config.yaml
head_dim: 32
d_mlp: 1024
vocab_size: 8192
beta1: 0.95
final_lr_fraction: 0.05
steps: 4432
MLP neurons of a small language model. Each row is named by its layer, matrix (up: input weights) and neuron, and shows model dimensions 48-175. Each number is 128 + 24 x the weight over its row's rms, rounded and kept within 0 to 255. Numbers have three digits each.
After each neuron's rows, "fires on" lists the tokens most often at its 100 highest values on Wikipedia text that the model never trained on.

L6.up1023:111143078088142100164122103099161086084117110143137106150146087148118163140121134119119109160117116071099127110144123126101152120138131133093147104116097143158152133114084111099098145124174121100153095125119159112092113179119130156204104142135123130147066103143092117098155151147168118130144163118119141071132168125129117136130099152112126168127100126156124069149128125133102134129186
fires on: ".", " of", " \"", ","

L6.up772:195146135151127124140119170144179139104096109095178139079142102127137121117122187143128113160122159115139129117092123105133104126138091164117141127112113154130100091081127102134142097122107107089124125097100152106127103108147105118131144186103155134123110135140107124107168143087080110091132125138138136080110122123119131113130137132124115079147140122134162128118108099138144129132179
fires on: " ==", "==", " ===", "==="

L3.up858:124114125113120134106112145114163105100065099080119151119136138133118084090110122123132108097087122140079186088142138092155139175129163148142137126123167160165085155129137148131148125123168108114130130123107151156128107130143096169136148132179120196110138140121124142135156149111116155121121127111145155123179113089106121127156110095133120154116134152121189072117118131152108150109154
fires on: " in", "-", " pro", "–", " by", " for"

L6.up953:147146091151151092109101127124131137126088105107111129125107127117125116103036124180073117126079144084124116112099151097105141108138114103091115084192102162128120126117118152117127112144098121076106149094113144155114101139159112128119143129084115116141123126121108129133142135132170158165123133141106102126092154136115100138105089140118108118114150121138128137164160105118162112141179
fires on: ",", " was", " not", ";"

L6.up250:140094130110139121120120123119165120102125105093138130160145106117137127120153135091148136130110152069112153119123135133135129107119138116120119144125161137106095097138097108108118126158112135104147103065133149099170132159142160156157105179180140143142108171133106141113132088166097164148087095103109127151121113120087141150121133114132128193160164072096126094098137160141096100150149
fires on: "\n", " not", " re", "phi", "nu", "ce"

L3.up526:124132171128117145134105083151106123122135124108109161119127124100116144083136154127080090105107103079153150096086145077144092130134170151074111148111121158117099109087130133105123132141118134126126102136144146141161178163139138117139153153132144108119125120132112100140175104171134142111107155101135109147131122114099111087151120116124139114138131125132159122148109126121108154134120
fires on: " |", ";", " Gu", ":"

L6.up140:123113121129153155091112152132158128075134163106121149096095116118143197126123133167120141168108139132130095119137103164136140138136114176079151107127106144106122115138161167093163133133126167096108108152117137104071125137125089135124147094106131128097142089131145123121119130114120116132112143130170145146091156135131123142119150125152138101151128139115176113099086115101083089097139
fires on: "de", "th", "op", "ge", "st", "ment"

L6.up308:154146149100125128123157114172137153110138104151178149153109152100159117147133100123133134110152127107104132115126144140121138148158098137123112105145098157141154121098123106119162103115195158123135140159125130097104100126178101122174127159129085131103151138138116095083101147135129100082128082090107165163134115149107144155140125146115129127129075108090099086106102115135124126065135
fires on: " de", ".", "-", "co", " co"

L6.up474:104125122076119181162126116110126117136099101112081161115101132090122135131113122123130162092135135145089114135139177154152116135107089143090111116116147155112116116132097112141180114107167139101111120104133150131143123094141139131118122107140156133109091127134150146130118115116131168125081126111088152180130128102151121204102091076130111149136161106090141144089106146126105136095166
fires on: "\n", " to", " well"

L6.up963:159142142134136122126064144113127101171107133097161164080110105143152138155103087118148126093169159135123113102114113092132104126156106180115096098114138089113150152112109121172158122123103132107116146118085153102133107098126149148127154164147083152109149130164105138153131073115117143129080161111151129115126135136111123113161125137114142105144165140102167129148175152141100122164148
fires on: "==", "===", " =", "\n"

L6.up155:117103168119196100137103120125114107174104072110129111108098120160161106135108111125132089111113134126077145144135150144151089102144140113105145120123124147097138159102165114147145103123147133131139098143154133146121128107166133118140098144151129125111163115112146125127139099136121143144117159150077110101098128113141137159161097102133136096144089171157121104080097086089162124111101
fires on: "o", "on", "a", "el", "en", "in"

L3.up955:172109128116125112129138168147119173129123177129131127144164129090144113147118159109095107104109161113134143141092133146108102147180132134142109099114105140135096136084135116145134109158141143116107142109136140135147087119147116121175085141119125155127117127161098083066189134121120105130086139082133171130146120138086109148150101153108137133126114116124125055108084114165137107135143
fires on: "-", "li"

L6.up158:128084141088154150103099099154140147080138113116102157103113154116146121133135121067135150074123128081133120168066132115102112116105103145174116136171107102143129094142137132101135136130145132102130150126119140115142103089160135145143126156124118139085116110177106128141206128133148133148117106161126137142143145112152154144161104125143113112142148117089154090138123095101135147108144
fires on: " I", "i", " |", "k", " II", " $"

L3.up265:145109080088127159129141105102151134100156121131128121145143113098150114079117104156127126132105132114129190099116163104140103140188107139125174173114150135099106090153130129110135141124134147130138081120137135113110098142146131096132169163121121147111126126160112123131150128181113127118084104121118111124129140108176113124168102111132105138114151104124123146141121083108090140103147
fires on: ".", " D", " St", " U"

L3.up951:176118124118191126140112123143134134126141105088134120119113123106135128108107131105156132106149145108142135112100166090141091113139122147147095111184114159076111117122166169147179098122149115106099107164144162117126082124154081112127108143101121115104146152156113096113142158135104142125137091110139152127102149102077091107138110134130126106138123112135121120142103124076146133080140
fires on: " |"

L3.up937:174158130134147078122157110128101124123120108144160121152113085119121110128103099133160122091141107157099137126131119116159077091153128135086109090153089112113150106131199122153123127139137143125144116130132138141129115145166108113128118130152146110119108089121142114052158103097139174145140144108118128141111135138147064112093085097102173098113135093144149149184168148113134130132132
fires on: ",", " the"

L3.up876:136134149126120079146136128112131148132097062144137133082135125113124086114092151095115118082086107118139097106111119085086120141141142070139152118130119104170135118119153130138097102150139138104129120092116150127186079141133139122148112136128155143109146124133096120140166096145137117183077168110117163107147134141120124125172118166123158139105135144133136078143085123121155132128159
fires on: " |", ":"

L6.up377:166168125084135163161104092168145116139105125142148165135099136116124139106097117128137075130117172113128118142127134141135114115162156108126110108143136122121125089111206131161122074106119164129110092142088155111118119087140115126140135158104120150104095139116103115100176142117124140102100145123139153099094105161099147104142119097125107131139119131077121097118153054136101152136153
fires on: "–", "-", " |", "===", "a", "la"

L3.up248:111129171094134124135106111154129103136168119116139158119094121106119118108164154143139124130128126102168098110111141106171112134161170106093138101100123154148093067131136136126094107137122122118152091164131144152158127171133123136153154128136127126130125136132087120126179101162147139135104135084105129180135122140054136090102099143114139097122107095123155091156129119142095143141128
fires on: " |", " a"

L3.up740:163070150122160106126146124123141154127141145122161130161149109116139143123133145117133095133099107127116150098128104148106123083157162191136094148187161112107126111120190156075171108121108121119117090154100134162094108159165126148133119118099118144121165141124110083085121109112109122131142132094130139095150081080087095091130123166100124118108145118123149165171118144146107103131161
fires on: " ex", " for", " per", " Com", " Sir"

L3.up933:119131114138122097139133140125131138137094076134092130134151133105127180125117104178106119106137114094093128124133159144122132086163098113115118149112092120097150089103162118136107138163131141104136147144118147111148097181161157128147118141108143104132137122145106124121165103166134121160099110117121125150084189137125082106094096075095118111127144078166127105148105132087115101112159
fires on: ",", ")"

L6.up239:142124144116131092148127157117147120158158108102130166096101111150141120156095134109135137122161140094132105074134111108113126116166105130139134108169078131110161149122142138155121098160106131082113114145113154133111110105142146151205130143145122160127144157132155110102126109104121099124118100136132100125123145153153094123139156104139166113136140152173148088110174119162112117142155
fires on: " ===", "===", "'", "=="

L3.up687:159145122141119118131118152118133127097110141139150133118114137129138144095113138153110068120085103112165185111104133112111093133165090102102178098098145136114116088110140143117133088145109175125131084146130157128117115077139131118178138116130114127100121149152112116143164123159118144130110121094147163146114166133187127113187102151121133156129165126085086101135083143135125134123159
fires on: "."

L3.up290:148115105127118102152151120123147118172098097123127133162119126122127124150087132133093146139163167110084192114144157082142098114119074128123143113131132096121111143128160107135117139135153169132126111098085152142127089154172127101124171099137174128146121104111128130070118090130121129130141107108115163083099132140108130123138138110051125057135168103105083116105124132137106132157153
fires on: " of", ",", "\n", " by"

L6.up63:120163145090165131146128126152123127114101087095107129116127138115137085157112116150153139147145125092082148102114151060146115089171154116126129153111112154160087129150115153120164109131116166112119082111117133183122130128134106187151171136115149150120138110104147121115118156160146117129107149067086152057143111166122120103140129107117131145115132147136122115138105072109150137167140
fires on: "on", " |", "ia", "a", "D", "A"

L6.up50:147086157133144151159178176143106129142149086150133152110093095133157090189126142127119144111096122145144129128139116113132136116122129159086132152135136126109160097091114101114124070170143137134163126153167143098165094141148118166124113144135155116128121094145136101113106055108135149158066135147133179101092120164116124167139115097149122119161109160152154096129124138091108102111114
fires on: "in", "it", "er", "i", "hi"

L6.up290:150159114147176110126167122145147124116122120143156138166116151140136143093099147117107137114140122149109128110141133149071082134116115120106127118139086138120119183121121138138148122113154178139154159135119140140105081104152123106167134108141113103109163114150140134109103080157151173154142147111135118128134102079118132134117125117097122132104122098091115135142110098145123104118136
fires on: "ed", " of", "n", "re", "ne", "le"

L3.up849:171119115127177101150124152128141155153144113114127135184153123100135178128109138102124138116166118110130118099107172087082139085102115161138124102174129166103138134091170156135171101129155161125132113166119147099142103143142134115123111142123136136125158158157110128109139108139121130113104105107125154107119137097095100127144107089115125105130147155105179116142142137073108122103130
fires on: ")", " |", " as", "),"

L6.up860:088147159124116141144134099170084160196102135112161131103118100102146138101100117099120101103150100119109147160099115111065110103154130122155145114097133171153111111117115157149114102110113161140102146095146140120166117090141155102153138147121118095127169147166162158134183151144106138176108127141130141125168112114140117161165088135060159127117133117067143141135117121088160122128124
fires on: " Ja", "na", "ra", " Ra", " Na", " Sa"

L3.up704:139145088105159130132135148085129100112063144144112161133149091089145156117093096134118145123073105107126095123128142109148136124104117137108168118112154134169170148165112146103165113107131133093112108122096138067135124136175090133134145098126129164125141125148140147108146119139140139140092113137127139117122154120160083137166116142142169166117181142097124140134168122094144125152148
fires on: " career", " there", " year", " population", " Votes"

L6.up12:140130123128153118157142128160083136137146137104132128085117097129147113150121082081158114080154179120099081114117162119130127101116094153112085083150082132134146159073143125143096108163157140127148131162156137141169081090146127145114103100170107166138156094142125088131126145101111114125110150126139170126145155156117133186138089108126143142131120173142156083112117118136115119127104
fires on: "a", "o", "c", "the"

L6.up950:090139145127115163125139110144142123114076099105127183173122119111119163105114168148097128135177141121112148108084186132147119148147168120121125111109110120168108094103123135137137115152136115089087098125124149130100127160144084136133194133134109118131174116137081145131157124091131141163144082131146157126138135160100131118135137105121100129096112103115125110117105057131132150121175
fires on: " |", "-", " –", "s", ":"

L6.up783:142190132126144129082093153162120118115122129114156106122148091110134127152108076165164140140131157112123099141097137138162124117118119131152152151114077143167148126114170169114110147121182108072119078099111119137090107152142099126125136129124080088162144109111122110118110164113143100125151101134108120127088155157142127154124139117112117157142128117137145150113100106108093104088114
fires on: " in", " ×", "th", "de", "."

L6.up320:178118164122113110095140163126112128116160131134140116092127119123132135127132107109106140136146137156140141090136167144106163095168111129150101087119119127147110114178151130152137144156116162100111129162167136089087092093123131142171127124154100143142145146129052153134101057152153106141137131122106123124145131126080142126140146161112148114118121123106091153172105115129157132114121
fires on: "r", " E", "t", "mit", "li", "er"

L6.up427:101138137102116146115122090134126129107132130116139154142139070138148145139125088140108096120083129154133153124091138134149097095163103099091167131154160111121122085108138134094150096155115143110136099132128148137113121119178103128128109128115054115099091148129103150090102158140135121133106096081116137148147122113130129096134147178113103140120147097144105104143136149154145142090115
fires on: ".", "\n"

L6.up29:136121147137202091144132113123097158137120149136127115119102134126149110141081116150112142113144172122119139117159119143107108158111072139124100109143097173117158121137114174143110139150153139121160147119155129123123048095156116117155114103161145127121130129108102094068152100129133173127085152119138182096103169158157104146139135116124128114124133135112127122125069121082118120114120
fires on: " as", "le", "a", "n", "u", "an"

L6.up108:102163151102154119159116139145135152141120124174152152128101145118147124148136110147129109150111108145154112128125132127143123114122092117084132185175142111133157104116122158114099047111141158141180119166153148131125139088138129139108112131106066165094106094100143096121110109141129124119165108117081136112136122179146128133123087154111130149117159121113111106127101137125172128098124
fires on: ".", "t"

L3.up608:115141096100169113135123175140157115120095118141125153123092119121138095141097174114110127105091127118107111078119119111102156145125077126132144157120106135154156130082124140135134109136160120120116090100139153104152104132146105157149121114162125170117172139121094122066137113127139151176099152121108137101141074099118137145133125188107181135094132164079161139094089135136126129130146
fires on: " |", "-"